From a checkpoint of a small transformer trained on Wikipedia: tied embeddings.
MLP neurons of a small language model. Each row is named by its layer, matrix (gate and up: input weights) and neuron, and shows model dimensions 16-207. Each number is 128 + 32 x the weight over its row's rms, rounded and kept within 0 to 255. Numbers have three digits each. A neuron's up and down rows have the sign that makes its largest values positive.
Before each neuron's rows, "fires in" lists the words (lower case) most often at its 100 highest values on Wikipedia text that the model never trained on; "fires on" lists the tokens most often at its 100 highest values on Wikipedia text that the model never trained on.

fires in: "on", "april", "november", "december", "march"
fires on: " on", " April", "On", " On"
L10.gate133:139105129111112042125098138136119129147101098122101162123092116140168116114150101123145115190122148143197138162101109137138155130104126133088128096132212173091146112148121136125167116141117131123116165126158092148167130171169107104139153126172115124201087172055152159148160110172130194131130142133150162131172162127082145188107144212117124126169175110120096156086124129162132123094158099138132105136142112156127114155075161142099158097108134195146145120105148146100101116140115054149144087098152083150141131104193132116168158133222096122064146146168107062128139096092179087082
L10.up133:126121145153112124102134100099112123085128156136143130110113141169138111132138146085122154126144154138107162140186151098093137124159176125125110123144127138122129105057127123097152114110193099153095142126171121153185062142116162147124138141092147152140133156157151121179134159102171147144162152174179112114135169169143098099142145173183083118089124155050062132155143110113116121107089143110109152151124147155139125116167156123216106189089167139097151108129155114056061125109166122145092132089136122182114147070175113059062162118076097123103125156151078163147050074100092068031

fires in: "it", "there", "year"
fires on: " it", " there", " Year"
L2.gate732:159108076201129133114115133172111115084097106116098154165104217113126088104119129093194110087175109152129075143100158117118164089122090093104150119124094172166113112115122146132137190129177137165147119184203161118125170080150120100070147173153136145125151150138149091112164117160115116075082116114085088179081167085142113079126075100105139111108101161073146105089135091137184162196084083153154174086110125161167135087079191148141200151101128137111117090109160097112161160129140179141119091093109126157125101088098149200133150074099099145112110118111095131105135167082103161105
L2.up732:146104138134142112107120107142148093097127068096132171142130153124141097144140132119170153123096117117109099126118085149137079130099083123102160114185113179180106177071118197145133137097172125122120152122112102119139155102086140125168106092114090168086110119120127082100147128184134154114099071022065088123118138116115156129106103146102169131131160088195108122084095144123151170124153073171113148102125118105122112125112151098146127214039147149129157149195117111141121187073151182130156105102116133162100125151111151176111098125129088147129183118093057166089123131081123137118

fires in: "he", "hearing"
fires on: " he"
L2.gate19:137129130154122149096144133086097118059138152108186109207117094155105119092084145119143085118136121163073096139079174121127161144134144047109171114136153155113171143085043090172137148146151143151130142156192147054065148188157107129142166124170145090151169161141163124151175096151162095133108144137158143097148133108154110138111109129131106138111080180119157166104101126109146122104092121130182159063082157181101141092158211120118160105160115142163115095135129135106131110123078148150105089094131154146113102122088072115133084082115114131114065143097106147106112114173158105124
L2.up19:119160162139133151110137147104109126073120112151146073253035135153084097125111133128193096151120107158091139102119112140120153124139145111139157158105114109120111121088119116125182109072069171103170154193149094119191096170122098127075175083142116132123147161124075110121135139151109139162140085113101140113168120163182102089077103126107123138118146173150155084053101166117095067139109108089116122066123140136107093163070126078176099081168139140114126082098099138165110110048146184170151082124122133119142149110102129158117113147076126158158114160077136063132014107129078081103

fires in: "as", "there", "however", "year"
fires on: " as", " There", " there", " year", " however"
L6.gate307:155179121081184146118076142134162178084137131138151091104116171148099056118146141092160121121151107150113122165106131129129167068107085089162131106133199130128110150118133138122156110124126122144167117096124106091111151148175125161084164102131128144153121174150209095181159149163115094104142115114108084179195112137109188143095129093134175159094086135106128187104172141106192147088105159174120170158123121161155135092169174108151075073137134135067052148101141109135147102128106140093078118136119171137126128094123141103151057182016105078089080143123151148113101124138186097141
L6.up307:119193165091089169149169120169175160157097107128164131094106140133129069123162144115150182084132082124148145131122096101115114144105111156134131094122081131154121156137115118108148094132119116141119106129098104097067085167154138193133230117101122138075146160163138115149097130118149116118166091104092156114112174153139075141100148146106113132105182049126114159111203176071144107083128114105168067155100130155187109116123177133135141163128131117099118152128136079106066160135197100114144099141096132130126088104112185062133094125078113082148187093177139142129121153072148085068

fires in: "of", "at", "from", "played", "attended", "men"
fires on: " of", " at", " from", " played", " attended", " Men"
L6.gate182:202182100135145120100145134109145156149109132091117133135192123076119071133150167126140181069141111191120078112147122057145146137108088082092135065167153143122145147078109154149132154118119107110135119125161130081126142180067160116148146125112066132047115097103135144135160124109104116141095149090100105113076126154125084121160076097131126163110086110147142077161129080069192172131114125181157120125146100160143189145142080084153161133056104209102080118111121152099063090146107078105087085134111110207123171134107172136159185172131151078036103127154121067143196124145094160119
L6.up182:129093118125162165149209122151111128146118137146136114157129089216139115126142173142176146090163106125122132149149214093145153110121165107115134109154146124157171118156131154141133146122154145166081163142176123149085120123130111109092142107151160152127138154155148166159120159119083065146114096118120083106143173111138145169118117199106142077051084163137127094109155135146141141185110169151147155062100150105108112136148118148146139084093105121115185119126186086077117130156088109120098176147090151132143164152132040193156090106191107118154120193145070173136139127112152180125

fires in: "is", "was", "year", "of", "population", "encapsulins"
fires on: " is", " was", " Year", " of", "uli"
L5.gate32:169109095134175117079143123128163183117132117131098098100152168096110138090149139092087106191074123089119129180115123145180174148110091141117156099081159146103136112189101097121141121108100140155158180114082143137122176127144146092123121088120144127092170115127148195120148050167158096104128110139179173113129118116160201130162166094127119186138149092160092126137130085192130148124056066176139144105164166104144118114081114137133105120124085171169090148129102140120129099077068106107134112176119162180158115109127121172125152055076083115182048184148163114094136079171084148128
L5.up32:167132126135179104142112134122140121151075123135136122106109163104141156177216103144164154132100162126137111130096122106115193098156125145105208076108116096138113104102090150143072120087118125100166103143117076054144155110071149138122110134164178140188186138166147108110117123249151089182104157177114191104147106154182147184133151135091083108139133078128133204173167161145090134081085167157137156127143148106160093079023121087094158166083115152133154101201162149123167184116122092132145119115102177175154185131105176111147152081163073103155139150132114094116108129121141082122

fires in: "she", "who", "assurance"
fires on: " she", " She", " res", " who", " ass"
L6.gate216:177124097133221071119141099116164158128120142109104162159138154082156091116177101041135127208151117186120111154136134080150143128080150131126093082121140173137168140121179202163157113090140120121113056111134125114101182081149096171130162095173075196079041149150143075082157129186091180111116111085119109152131162104091126090147110138171115183195148161127145165093134111116202077102106120164066187096143123126138121154106127151110141147080060128113159114117114178157160113074084157096123112164126159134185151168159092108133185142141160157125164135111115114114115082141159173142
L6.up216:069088163138180141137135126176120148108139109085157126082176085140142135083119135141130151115176154104107149102105154099164155128170084117199150078123077191179141181083105131130132151143112120147145172152149116168131151182129132172123123164129166160161110093094179161122134201167151126119126157127097104141116109157133112130117111096117111157144114080109135157143099163115118135143163104138154190167109134185116122199149115162196157159176091140183135107149119138102103162161140163138168103099071171151108119057145153143156126163167059134141087114153176118180115206158146127151

fires in: "about", "on", "of", "in"
fires on: " about", " on", " of", " in", "ve"
L4.gate412:118136148199176089128135129139141087139133149088083090164137098115158107184127162165071095151117226155175140074119124144126129062107159144162118145129178158138076088045084143166175142114113195174104156162139138103078121132124150163133113164073115112126112115084161140120123171109147116053142103077146084087075137158150121164157107139098172125104103083064120112100093151161136128156118168163141123108141151138185125112136137204181097076085177097128075138163133125055127188149145072114138102128183120138110118142131152060163113071155178128112175155187120159193086118113117188106
L4.up412:157145176187103125144135116159133068120115124086137103132112052116122156154136159179073155091150138144163163152141080124107114140124141145109110127119140101149123143050089149144116159144146040094162123186045106155120131132079118158122092117089208037096140074177143112069137115126122164095123053092102071119173120152106133137154151129116113102123137200080169211156107136116043136150108174122103126067137182106159138122140060118141082171140172124168135135137113142126097095120174105160127122107146120122086121113139158111108123138133083170132116152128127169088087106090136144121

fires in: "world", "women", "life", "worldwide", "nation"
fires on: " World", " world", " Women", " life", " Nation"
L2.gate355:182141172072108123122099136137125124182084178104103160123166152140111087156188141110099113124133103098127199160124100070149147173120171125167131130112137130132134069115125130126158164191213097097098128074136176121146160148085108136160129098128086084146130178104103069144151129135122118121044158062117151116051110096109106128126105113141086158134106067126090107076148090108096170156091106178091154074152120093155090126146084124147162110084122079130066154163130179081197126150135080112098137133132122164137120131121097142170153120197130175185196087155150098058089136183140095129
L2.up355:108152112135099067144132109124132109072119130123119186170153137138193136136186120080158133070137118150116119081138130107161103149144100090139106143113123104134098128111148135103135119119133076140107105121129132175110135052170064145127128108121057121122121170065122150158112156115147080083153102114101133138094104068159089133096111164128111195151180114101126116080142135197157119175084157165185061173165113108116112151124137098129142148117120107066148143123121114131144187110089094136147133190122170111118209153135167131098118099148124117112144177105088117159150160138098143093

fires in: "at", "atom"
fires on: " at", " At", "At"
L6.gate75:144092114067163097099144139193173096065127116093172128135158187132185085117163095139118102113100154089124103204073191095135163122088062096134162100129147138104237179141129179177081139168095111129104133068068131096114106140161108062180121159127127120133188143101177157182139145142095140128173147097109146102120106093157139103160092033111120114063132084093208135166122100107179187148127076139122156068156103088156183155132147105166123080146077124110120124079136122141165158151113113118100167136107147152109166141090147152163153165151136094129086094110195126137168168155086070153
L6.up75:160100152116162121104138118152070106122112081063133159067073085167204143093111165121163091175158152153119099136137154167123096087090088127149106109127108056151113128176130059123066130144125181119154108067150146160159113170108162102144108145104067105092141131156125129122122070110095171083155105081116108139089107139165151146141060168079112095156065130089154138198120083118107098116138102152045108119098103106097142124125132089041141107129153177125139203158139165134200115151157108152123203062148122097162140095094080145146152162098098132119193104135121148118143141141147130128

fires in: "after", "under", "before", "by", "on"
fires on: " after", " under", " before", " by", " on"
L5.gate175:124131146095137096097153116196108114078144138204137161120154110116108131155124173076161130114179127125148114168059084096129147169122114080165130147139119144202104078159102118120135169136090129155058093129169147127131082139134139205105136086106162137132138136096150103141144188166059143152140132121110112169121102119115097083098147109094155080063121091084148068072103133135133129136178115192108123110184144090154065118080177144155137127157159128075135151145128050087155083166134137089088089057111074106147092131162124102205143060130090106124127168155130160166209144133093151109
L5.up175:128141076159182117102167125063201053101078204101087171095088108179132120159102089108134122134122123186164083183164131125137104123117101118086144153115174161122137118114199133129086036106130164106122127112129105153203160161094155100149143153115100114089125091098169102084108196066131176141112156130168102113126127126152119101063175133122151114164127130104131162091090128095075119164127096160139153070189125128117130202093098105157079139107180095100135172101091159117092140133107102124137111169129120179118115149149105079103128178130101109159143119124122120140106163130152111152

fires in: "was", "became", "also"
fires on: " was", " became", " also"
L11.gate353:132148150168181121090090197160136107115168143146136130098203133195157108124132154067151127138198199147147093078073119111101165196173120169120086141119120140105135145118065142136098182122145164177077167149171101102100151107136143079125133105182104105156105084097164089149135078171112148126117180176127120194136115141134142121119128110117076101158136111037147098139112090181135118198116138183198218093128152111132141163141110178126114131125159138137088107108101163134148094097096113119134131133137104140155124069114168169122150074195116183117120067107156117138198124187130129079
L11.up353:162096110098131078116161126181116079085127126146094105119157066144115132172149126048169174161095098159078158097131102104119076135130150121131153132137145184161179122106128119098137104143170144091120144151134137098082107186163145148082138100136103136082163172123130166104177170074115099154162114104117144177099103202110092172154125166093118151112080108117082128064123156111138194195152112166114124145162138163092119093144103157175141156094092134136179108180174195134114126106135095108086080176120066083084131128149077140170090174125162097146067121111085170108098163115171108134

fires in: "in", "that", "for", "as", "of", "what"
fires on: " in", " that", " for", " as", " of"
L6.gate534:105075081156119117092134117120129118066197112092206092067182116090127150129131150152124108124119132069126089109071096088133147181114071109124120160101139063099133163128093079107110147112136099183099102129188099135146161126210154157100112127137149103118114134148156162159130129166110123152161150144121121122111112200119132132149060109140069132139160139100120133120112104120083084102119131158158130113119127086165143137144165080100079113084114172084080172214055157120114125158091118118080127150126172126082146104093134148109206123097048128147161139111190151192158099139104116076
L6.up534:182096137122055080154080148064067156093145178094100142177096084142092092169169089137125051082154073154159140146105054106098079103110098148108094127147146115118131139096110132161095123167139205085112062042157154130144102192129146126136162116157072121061081109130135157154172174092148110082141157141105163168100141136177106151120058058148125148168120112144147142114109122107094128130101111138129142160060145084128104175130131161117133134057127157160126166201088123114141120143182092143135124086175086112109165112080139072081137119144090086076141098105085084099116106189074162147

fires in: "is", "was", "were", "be", "been"
fires on: " is", " was", " were", " be", " been", " being"
L8.gate39:114110158160170092106130120179166116130097088131135048116207132137175106147167108143131085144130161118118133127155141119104089165046107139121167136128177147142102195097092120160190151146083026102094116123181144093092145114149112129089115106109136143208190139071173080110120138202082200124057124148136174131120152101121123150072163136115134070171082090140191124110090115158124097148159153141144141117183071084136165089115162126155120074103136095172119066126132115170168150139149141098147118095139165164111082077099165124165112121177138176093173079042152111119163118146146157087
L8.up39:076135073157193097096148125083124211125072106123186145165109116147127156110153171163197170151076093099137137150100112071097123122169089113145174213141128111136096132136187156123088101118156145173083127161143159120080097156162162124141135065141133076072177130128135210130114172106145154107128136145158132103081118156154137096076104115118173101155123093129095152172102122071090133111107122113090102101127130105160104073189171126055141120087105163094145156167103141124144120078127160161102126165120180135125100134136119155170113130119097180071138159135199109106105136201057159148

fires in: "that", "female", "final", "joint"
fires on: " that", " final", "le", "ma", "int"
L4.gate11:163087134174140068110132124122070192148152133114126141152141156128144088113072153133117105125206101180086124088089099146133076137154144050122101098150083180056140128115107144115135187156168132186156104130083193100113165099184092111135102109145146108196081123217104129209144142128130107144153168142181179177167122088118109161102112141133083105170152138179166144128087091135138143136183141166133121154165130112107126176162131116121122136157115122096142073088124117177121042163086149115095106144094093164166130129159148152158148074158084152072105151120104128083186126118096138142
L4.up11:129120093084124132139166128211123118159081162110060133188083116135102088115144142135151101152161103137105162175193204103151093160183163116179145091073118103088163167148139178137147130099151086107137112168114155136120150101132137116177149116118109123162135104120112121099133128047120104141111158106191140110089129149088124125119133125182162120121155121155138112126149071110161115091129123150173122160108089136122140126184082070136083173175086135120122165115093185073144113143151124122144158144132066144127114174151120097202128093170185155086134138144099128207106122117091116077

fires in: "first", "second", "s", "third", "joint"
fires on: " first", " second", "s", " third", "ed"
L5.gate229:166146088113196037109108148124125059171142121133089151102172128130190125124165173125130168157099095127182125122152123146183154161078141136173186123145128132161138096129071121134148213104177143145133022069088117120128190188137150132157168088088171151077131184173122107101127076158106161168109096134118119128094183092135101200142144114108094126137136113136154103065110072110131130139115130186145160142168116096132171107165073099133114102098071083128128140137126136108146188090114095107148171129119102132117140112129110166109075136139085148096125115120170115149094177096078100136
L5.up229:106084112076100119137114120123063101175097114128100105083133147166151184150189141144081169140154102049172145127149149140150120135138169129181091105119116110117143109120103071081129141169195078150170170148137093094095176121139173141133054050108132062129178127133162037136126165129095192162136167103159102137167130127135135133149145132170135143144120108130116058153162129162097072118129127100173162201127098182107156184155140094151150080182135144104153098119093166133156143131108122093154135141132106161108081073106116128118080148163144116124172124131108143187110165083123123119

fires in: "first", "ever", "once", "since", "loss", "debut"
fires on: " first", " ever", " loss", " once", " since", " debut"
L4.gate584:096141156102118136108095093112097089085119189112113178150081140151106084146154098129128094122152177109150146100156152106106071159105144201191150102128087099127114136093111160118146152098110044121071083097084131155114198118130121142175101146149157131104136120088205067097143148145138054106102090135141134135102086152166122194185169116155168116175128102105124108139146078093159112141121068151153136183079106126159103180141123153171184145135113102135065154179063158158146100085105177128129122086156134116142157116099161156117181096136168153120158151118124119171120099145115115204
L4.up584:138121084078185189112097147081158178133031089164118187161134091141135124176159113124142142134155076190135098053111138199102152132145110086111101123118146217139095088126156203098194137064100123163176119128065101145156137124104139128090160189112166164114086115101153096120115150153140112115129141103088141195130147132218093116160121128156133170119125128165174157137119132090100094151150126145122094121183115172169193108106135117130179189112170158109167125124087165104150081100141125118101134151098125151166141139162079161135081153087134109120192105145152161120152122139110152114

fires in: "february", "may", "april", "march", "august", "november"
fires on: " February", " May", " April", " March", " August", " November"
L8.gate236:132135099132070094079102064140133136105129149133115104115120152110171110088131141070059164146111155146094141111121085085087147090097192131147123144087139102142157094113103095063121134075173107167137147066111147145079138203086152159204100120141158165090095184124122136139158130155102151106139181129117139161136114146096127123185105099122100155181131076087134171129189145168083131081144097123105136120140128095139120163181159111191092111182108125169018089143133109076108085153127172108117033149125144142081136165159113081123157140181175124108079164151081067158121116131126078133
L8.up236:095115148111150169122089118112077118055107113128181082102112107165148141111104201165096107047137098158161137137137143094130172109148138105141093146111144082193137114164131131089110177116191162145088108109149143118112163153063117155099110137105166116133125110143156081125128158134124139119174139172069173083142103144150174145113126153128130110135108118154169148161119102086117134142107160109190101046131111125121152183133133138170105159171193151141153148129135173147098124115118081127188098140159125154109094070145128126131080137166185198137138038115111186127091136143154142164

fires in: "by", "for", "from", "of", "in"
fires on: " by", " for", " from", " of", " in"
L8.gate243:099130147148105137125128161150149093080072140103114115065118086116113157154154145143161089073137163138093146112168085142123199120112092156086072163095126113112106103132112134117133108127100091145144104165084121116159121165150161120093153143081181111066197161128169097104136149143111137084106156095114113111106119172103092158135117172156101187114131025157157167137196086188102114133107119152112056082184148115099175111155160153111154150150140096151141168136176062076106217165145118124105106139134155132068137158164106121088123145146148124171067100126128122177110135116050089127
L8.up243:181126179097156142106154112161114094092152077116124113121069142121064149099125165150123148125115132128150142131130088116120135133108123112163062128052060114150191172090088110107134072149135141120093175088092137110132191174109164141162163153143131052157124178081084112084105138133098145088221142142162087101119129206137163109142102144105076113119116127102160143195167153158145070129123175114093172156134088160133125073128085156143138151176114141102088167190057153089129125192139161094159134116101105147090105092106067165115160163152153115109153100182155165114139141144129092146

fires in: "was", "is", "more", "for", "very", "most"
fires on: " was", " is", " more", " not", " for", " very"
L8.gate242:138078122139117112108175169088102051162114132137140084098131167148122121084119094097103121126087181123130173148138140086168109093112151144110106122115109152157150100097133170108143085127148104117132104148096081085112152129121122163131110136100116156149125096158107110149146106134078195093109089153076118145131137168122138087100131122167113143151090109148175103089116116140159131097118154149118149097176081131148108091081121140205074190118095145136084097162141119143143090156131107083059073184079157191103152125118172090087108134135175101140095138114135123109126123137128053099
L8.up242:076047123106123185125070096121118075122138121111097085134171132206100125120142131139167103089086122162155111078145101136089131131155156198125156142099112107134139111120137145176104070138147126098125116142069106085041161195129115115133140138110179060168166148126109058183115185150090138188107118075094183177084120165090170123142150130122113157105108069155202172134156070129114167117108110117181156124100148164147071090113129142133093100127111125104155079119069154153128079156130093106118085117095150131085155101167098142160104175134132152128110127125109118072110126137119154164

fires in: "who", "they", "he", "ever", "she"
fires on: " who", " they", " he", " ever"
L5.gate469:111170124141122094109155125120186183116143132110140107078126179091114162107148129116111095129156100143117118065149113089140102104109143135180087067058131126094149122112123070137200185104092076146119179123151131161080183081151154173115134104146068072127116092129129108108132101164088148128170181126144097161091176136164132136167133099111109143081113058145106154051134137138149099101088069140118144145129120120208142126131108142167137069133141158066102046123111169120129125149074160077075033143131178155142140077123127131146158093148133086086114169138119098135103126167138156134
L5.up469:147161121172157140136104102148116168122117085106139135065095172103105134093091181156162145079138144121068077153163120106131132100141158150133111100151134111167113151154135103125198110100080121138121187141151107143163104098140089211109105134172086096137102099150130121125063145155088143107158145111115121124163151180141110074109075148090062083101092102149117183044149114136165113091112099135148120113118065127145130177134109127190132070172121129134143079081090112114158112191139138091072120196169145091133142141131199154124128124082100126102162158112103138153117154150139149156

fires in: "on", "along", "before", "that"
fires on: " on", " along", " before", " that"
L6.gate108:125143124144124121119139162165141102095156093157098123113139161171091098138165095099133135173194161100225115157160105076156157166124120082132130099190148140133111120192126149154149052143047104172159180133124151074101100125122152172113146088137138104086088124102142152145133091141115151122194153113128092089134122110158090108121145126168164196097132078111077144144061163134137120161098114177150107116113132105133169042136124127158140097084139141083104158141120124097114073197108118076095119193186047107119099132144160052136135085130125121144113156111171151137191102202111104129
L6.up108:124172096133111126112146102126141097130135151152095163141107163119152124184174181138087134139196128148097135168168109186065150145167120069187121141145147132102110153021149134176212143121123176088155071109099087126115137179114138139064152141157100096090102138123144168086150084109108139065085145109119053117180130150079094194052152147099131113100168139176110156098098154138115138158109119119118136140099109166157071167125077119152086113122104106159107119166190122142117161140116094138116112152155138129135174102163083138134152162168152171079203146150140128124057145140133151103

fires in: "in", "of"
fires on: " in", " of"
L8.gate761:142101119163163084119120140145124076145119115151124127126171129146196110062154120137119094043161134118123147176094075101163146098106118112180128097143190198072139129143079105183172182103155100130146133150115121029124135152152176136160126126122165121104153189106118152163145114137101165131146167102097100147081148171102112149131136083134161130108102078113188162109176118159167125084160144157119110132149104149127145128133113172144090116072119118121097172148151131081174053222133166106102128153156074183087133141085134083122153122131077112139126157175146083178183170151079183105
L8.up761:135057175159156116124127107156127132093117126107165117119083127147153152071103162120147149118129119121103190155106138255153108060131131146115149124147160094082131133121106138137160088145160145110111132106127120093123164180170103143162176110104211114112103073142132114110094182153057169148111125118142181181171144115097113161140156131090082126210096176082185102096117129109117107122134158106188147073215133100154105106174081172096094081135106134153135155152118122150092115135112093137142112067165162129142168125063092065179092129131162121119116129136106155128158096139085131164

fires in: "of", "by", "s", "with", "total", "its"
fires on: " of", " by", "s", " with", " Total", " its"
L8.gate57:153085116117156121142134164183139128185139128186175138098148142123130202140144093122121148127130090144094145122148132061133131097120120110118182074135133178106127203155113151156145166194119161115152105121186108116177099130177101110081152174122099076153151164109078168111144149112123100127059192127129149086133186139094135148144054160080112095114125158133124128104084084173121125105075167133132150100195167161157137126146046159099059091149132141132084137089170156056138181198176146137117114134168136189083166122150142152168174128103116098161163175108155141119092107119103159087
L8.up57:152062173132108130111104109153165094193069168117161098112149124140091099069127147115145176166133143087078128136055118109077144135085168155158116109150132151166163144101098163147096183178094119179136164090138124112169141166085171138093104150191102149172137125140056103053109133107089178126075172103135116152111154157138160139146013131143093133174136137134097132079169119172078045116150100110133147121149157114163110156149116145131165132134125103081060098121114060135179101143121119147141110086146099152133192178127196171113126115129119108119151136102083134185125094110097114126

fires in: "of", "in", "year", "on", "season"
fires on: " of", " in", " year", " on", " season"
L6.gate112:095117104149108101108124103107132106128181142138151116194123157156139126145148100084146074105159149184090157103098142108153124093149180134143085107168109079117136114152117101087172119106080167111149129157154127147140100174155091137174147086149133113092131118170113101154164097069111100161120122085120092141134108092088156145085157161102136143145120121123155102109112146163157116126136173158141105161151166125177159121185124157133065115121195131127089138080170101216092132148119140092109119145175119182077097092158152095124175108104031132136107102127145133140117106226136124047
L6.up112:072119182135125151136111094118085075148106196111128084157072123153148083092071187164151132126120065080157179121111166130188098098135095127153108112112108119136170101091111168197160159146189095109150084117167114168171149170163144103146150121145118109196072117141117100134139113107103153113156079157167083108126124127106171125169095129170179064098081171182128049135130123127098137145071114158153113123116110147110093129157135100090071096102073128141133224165105086113096097170179108149112188126112095100116135139092143107112108146109177077143128141135147119192085170188115113117

fires in: "of", "played", "wrote"
fires on: " of", " played", " wrote"
L4.gate382:207031155147126123140126164081089193096153143152104093110093120109137150122089138135122139091076151121126109080128140113167114145087123160136132110114113132103109206149166134125151203189139128209165160091122095114167209150112132108128117155095055140095171126097115125151143101066116140146149113173078105080080084174155170222179096157147110163147147119115128074142151169182131107144107122135142158066164114069163120166112128148110134082179162134154102135129129136123065145128064188102141103145154106128047132119168099109075136072144093110111098182106117152174058116146128148092
L4.up382:123115178123126148124064124140139144101145154158134110093151117063166170088128135120157163163068149103105095169049093106136143159106075107148141128096124124103155127186138185226116165139144119123156104114140153123132142144111209104109142145168102132166119170116153080164125085129105129177125120173070130105177131186098132154087090145145154087147115116142104173135161106137129170110189093151133126142153106143072137127114160129076173129056109126122070123103145062123137105194118112122059085041075174111108080152153145118134139156158179088129132169173113098127117115114148095161

fires in: "of", "in", "from", "for"
fires on: " of", "c", " in", "ate", "at", " from"
L4.gate503:110166075180121084065115118075103129123090116108106122147142104044096104103187141125105141099099152183137131099137091093146163155089149175158094035165117137157150163119129131084149223123104114141148058128099154115099177155136157125024087188169126108122136162123140104076130114079057162103088119146147079096115152122129138203145110152128123129124167058124143138100140103132123143140090113185108113121149126122159144154114094148138104115149098145078091119093129186126137144165119185067139087118115155135109154095119114136119180034152163193119183155145136103136148132108078159113
L4.up503:151122121168107087127161093133148147117116105067069106129109094183083159044138128098132187150144086127123118180124124123088181148146096152106099143145118043140113159093167138157087136157132121146147157125127135110045152174079107146106087082131149120155109147170143129080132146106106161120176091182109126174123047157077155165140091181093181137182117182105120107102128124075131157066107032095138128153085107120110126122123098123117134139132096132132135094160110146082119162118145068106173162070137115113167125087142063131090141154067181092104120117165098115180137161094178091087

fires in: "of", "by", "when", "with"
fires on: " of", " by", "T", " When"
L6.gate530:174128092172188096096148118180154115100171148136112125137177156136114088106147087108132118080099148097133068118077169113206084156100123077126176122098155122139112186129154130177140123205041103135053092096150135158046164070174081157108137080121134140153127123141159124162161110142076124129140128116113144156139111094170091132148079121137111126054132096136127135091110094088134136128127142154159105110167154166114211108158093160130130123100104083186107125034099110073153162158133119073092102117115103138095115099104095161114183166120080108164115183118143162147142115100049135104
L6.up530:122155042169128127126149130109144185164099140115107098122098139107130111073104167175060146112068104107056124129147130145140111092135133153150112096048129164136076172138096063138121163120146130134167132102053066179096176156112118161099083168099090095131101155070121155151119143099098158106191157135126138166111142145156116111091135131123113098138198114117145088119144107120108113153141149129085123109161115155147110172137131122091110145159121093170116161125077100154122093097164149120166117178051119139090018183096174151128101147109125102075112142046142155172128080136118180091

fires in: "of", "to", "for", "among", "bachelor", "in"
fires on: " of", " to", " among", " for", " in"
L6.gate134:128128058154128182095097142133150167088192135079134097139078145124140145099128122106144100118152145170125148090045056154164110140090120145163104141114124131155155081123121081119071115124143081108140149140145111138167108146083087191092130109117130107150099120147143088155139159107100155067077093132131099168175082128150141215175036141120185163077201097133110080084178137139125061132079109130069067112163127118107129129139169171155120122127120124167155147131139094129134097120117163098129101110190134114116188162165158147152152184135100138149120108169104117138084125139099091062
L6.up134:146179157108142178134153089135120140153126091095154128125136063100082145112113131129197110113151093121141157063120122092126157100164128165155097096083151105130193072128136085131121180141091109075148085146157111146109115133145103173168080054138144079124113137169114113114116147077090104107108159151140092131184135133174127113112099192048138083109092114124183106121103144109092106106069178119125061127185174159119137122096117143115118172092172147110173183128139163088133082110168126145134122131117163148133172115151118163166124156140125081111101121140125179110149215085138097150